config = dict(
    n_layer=18,
    d_model=160,
    n_head=2,
    n_kv_head=1,
    head_dim=64,
    d_mlp=640,
    vocab_size=4096,
    activation='gelu',
    norm='layernorm',
    norm_place='pre',
    norm_eps=1e-05,
    positions='learned',
    qk_norm=False,
    attn_scale=0.125,
    bias='none',
    tie_embeddings=False,
    parallel_block=False,
    init='normal',
    init_std_qkv=0.0184,
    init_std_o=0.0184,
    init_std_up=0.0184,
    init_std_down=0.0184,
    optimizer='adamw',
    lr=0.0025,
    beta1=0.9,
    beta2=0.98,
    weight_decay=0.046,
    lr_head=0.00737,
    grad_clip=1.0,
    warmup_steps=316,
    schedule='wsd',
    decay_fraction=0.452,
    decay_shape='linear',
    final_lr_fraction=0.0,
    batch_tokens=32768,
    seq_len=256,
    doc_mask=True,
    train_tokens=235000000,
    steps=7172,
    dataset='wikipedia_en',
)
MLP neurons of a small language model. Each row is named by its layer, matrix (down: output weights) and neuron, and shows model dimensions 0-95. Each number is 500 + 50 x the weight over its row's rms, rounded and kept within 0 to 999. Numbers have three digits each.
A block is one neuron, or neurons of one layer that tend to fire together. After each block is what it responds to, as a language model described it from the Wikipedia text at the highest values.

L13.down53:528543549460453572382523497504579499492438541594492490546401504499450572514499530538511513502445425490427456449500492565464439520465523585502518584526441542562463460537460507399513488544496517476523452477485541479536568529502441493586416460510493483506526542543450498466520545543496513348
L13.down141:487549503477442525531464601498531532502510520492533466527524557437384499467414488445478482514597501603497419504430533481554553461463474444448464506500608480520529543469451489471575504501482476448491487601394463434557505427417499470422506593531484489473414453474516445543435515440458443542
L13.down194:535649545547529503534446484526449480515424589470501489500419527506445414463485486502469533549567502564457515522543560445482461532474476517460448466501599507483581446572537515461472482516574488490454549571497425504474494435520463451431553477509514551405495467596457462551518464499498475561
L13.down266:505645517543505425521592547461541447509545457447554552509542461431437472567525479458608536511538554375409485546481534440485510526487492467527576490459482549561505468500414545535496474623451491469468462498495455490467532493570529485597509418459519528534460531409421444487506395530521581507
L13.down317:468474487435518466435507467479562542470424463552537517440526487467555568527460559624514501520460551394503493508587459488478558503529516529481461470517602552440459500465487429616428507548520427520527411511516497518427588520545559504467421609417453560484510404528537498557513497506497454533
L13.down489:570468492584496541499524507603478461538468446477446528486467555569459494414538494467498391522334435481496529459528455568468550517634476578529453488460429487485503558531540586445501447557535586439486514547449469462538514469539444501492450468504548574576533425504516466457443487591500401513
L13.down539:507570470407491505511578407468448465499562483538407522547562483423488533451471560386500516491438567541419485450436547504455558423560547439540536435501475553518521509490508447589536407475494526492457632522463465461496535549484554413551419374469553532507546398525479542554463565552401451515
L13.down609:454628498492546515565440554494450436540575526521542517439572551418444519494484565511471521500626444483495477529450452524441509462474500494517539501517438532531566454445559552529581426504508459457462368511493519517519523571486542566473586438472463503420500447372394500483508532504405454467
Description: The preposition or infinitive to after words that govern it, as in according to, home to, exposure to; also verb-completing pieces like help-ing, enc-ou-rage.

L7.down560:431498473501395596546564548576530522522539555550511526426507481541426575521524471413551506516444502521553446563483601508511451490434572479523497557477456518600586524559488568470552412423405489519620553482552512546454502448458532556481531332518509502489544525510587485526517453524502512512
Description: Single letters, digits, hyphens or short pieces inside or at the end of unusual strings: foreign names, ISBN/DOI numbers, caps titles, table cells (978-1-905-54881-1, SPANISH GAMBLE, Krajcinovic).

L15.down110:479547470505542466529568483443492439439463487462502528573530511520450527495593473415552518514691524493470553527532521492446606531490477428517554496542562556525469489464454483521458534469471597531504510458500472529463451464528520484509459404429574510489472509484462392444558435474551551567
L15.down122:488470475465514405565505547516538512489489509494422599581547547509449484565501481435510430485795592455537505473488556519415514520423431476528446476487583549453487509491475461528489523488472491466505521531492480452529466505466505587460484525460515501470548449510456435558496482443427575549
L15.down144:483380544501541467493526551493468422511496514463536482493475519470476501532512520475518539526757522520454528459430493510494484495494442488496511487470530493425457473494506504553468547504470506503512519480498507508479499525565554485492521467390516469509520513571508474491515478567452477540
L15.down419:446478503555489412482479512495459503456521572459493517605461458513495508474589453461494462388591596481476499516448543422495498510431535452476469531472524474463502382520508501545441551458494503520527489501486474577497483483547605423544407515491511446485513452584508521529462542475578422501
L15.down506:448516549470547495446497486427512469461520475564555552470516451480475466536512432500477502446796522470492515503548479540459508547500456460461464489485544579521461464502498453499463530535511549418428519419511534534454503486534565524491547491357579459539481462524490517527496513473522525568
L15.down524:525560495466565460488561448386540540483537533506531521506505434470501539447574430426541485501582537544423471497325526353487578487478545435455483473472452509521449465554450512509549467465546548555493531518494508529455550491543496542481466490446502409502576542520542466532437512442475552491
L15.down543:524616550515487444475503567518510476494543434554516550500495499461573529480460489473501499504552424468570447562494452510522460497493465439508587495485534567546563560425532450551484533524511510508422551434488431416526422502499569588516593478451514549504457466423486464499527450485512481527
L15.down619:585504497507517414418440462520527418498444544495556457524532394493513424521432542436555468572605529527575416516503554497526526436605459487525564532470519509406464464525525504447498547506530499451442455459575456487558462523524573488467500496481484485484506566479483391479504451555564534584
Description: Final pieces of transitive verbs, often after "to" or as -ing forms, right before their object, such as repl-ace, encourag-ing, rest-ore; also prepositions like "of", "for" that take an object.

L15.down6:521486480507479543338596544453489587461413531453549514559412572491520486546505514491593401456458449486539495524517552539451591471487540525591543529423483530513550417533492519492435438485507483574467550574519556492521522466542470587517486467487513410475426475518493557507496484536583480397
L15.down91:446495485516607455465553537518478546452483544596622512470486559493439467499471513473558489509499549520526422518469403548510496511454453517535479544535487471518447448503494458520478441463540522571501539411435498512477437474492510551509530506469530436562382518495482465446515469505556556485
L15.down181:470486491475572504415542499549410508539496495571570507454478517515482436503518544450576388479343556519469435502465423535519515507464522511493534516499494475488484440573495374539463479501568585530501516436443540502521523473454493562480487478521485429538378510474502477516490506510564514479
L15.down205:424455493457599515414576489463459540630495490515520547542499537516478512527494463711500506504397544480475507536454523526458564518473425569515492520459525493498458630508491441543501545534489492511512556494457560443466520466515523555508381507475510506497431540511547484407435531556485531548
L15.down406:435446465502511502540627511539491489552413481535498524507401513424521482558480600454493395491440558558570488494506528671476520488573592527540477524461511506482519504581475479439512602522520549545553520519470509489507508496529477521456495507462450471598448447393501416456399509508523590496
L15.down565:528504477471490524553493452502505490429581513602494433571430458534516501392565446472524577453499541406497494432493524533496542510507537477505525486478471531459442456533423495534475517371451475543463560435520445452462496524565421570500427583487554513617432442485534509424464602543539549486
L15.down571:520484474534520544511502575476491510525460490550578527488552531480555485548467510475515467475562535540438490482454504467578575503580488478479576459502599551429487450502447461467508351420548583592439553450447539441512557554534479477499561575469590501537372485581463403492520430562518404424
L15.down622:523439423457547476508456507424576561565497613487528489569447609525414522511462511451517531535484487487613581495474523458439577480548528540457491567501522450387393512435532455585460584422536425401590483517554527573516503498481479529536573524560488530519467541391467482487515470446513540541
Description: Partial byte pieces inside multi-byte Thai, Chinese or diacritic characters, plus word-internal subword pieces in Latin words, such as ubl in Publishers, j in adjacent, isc in Wisconsin.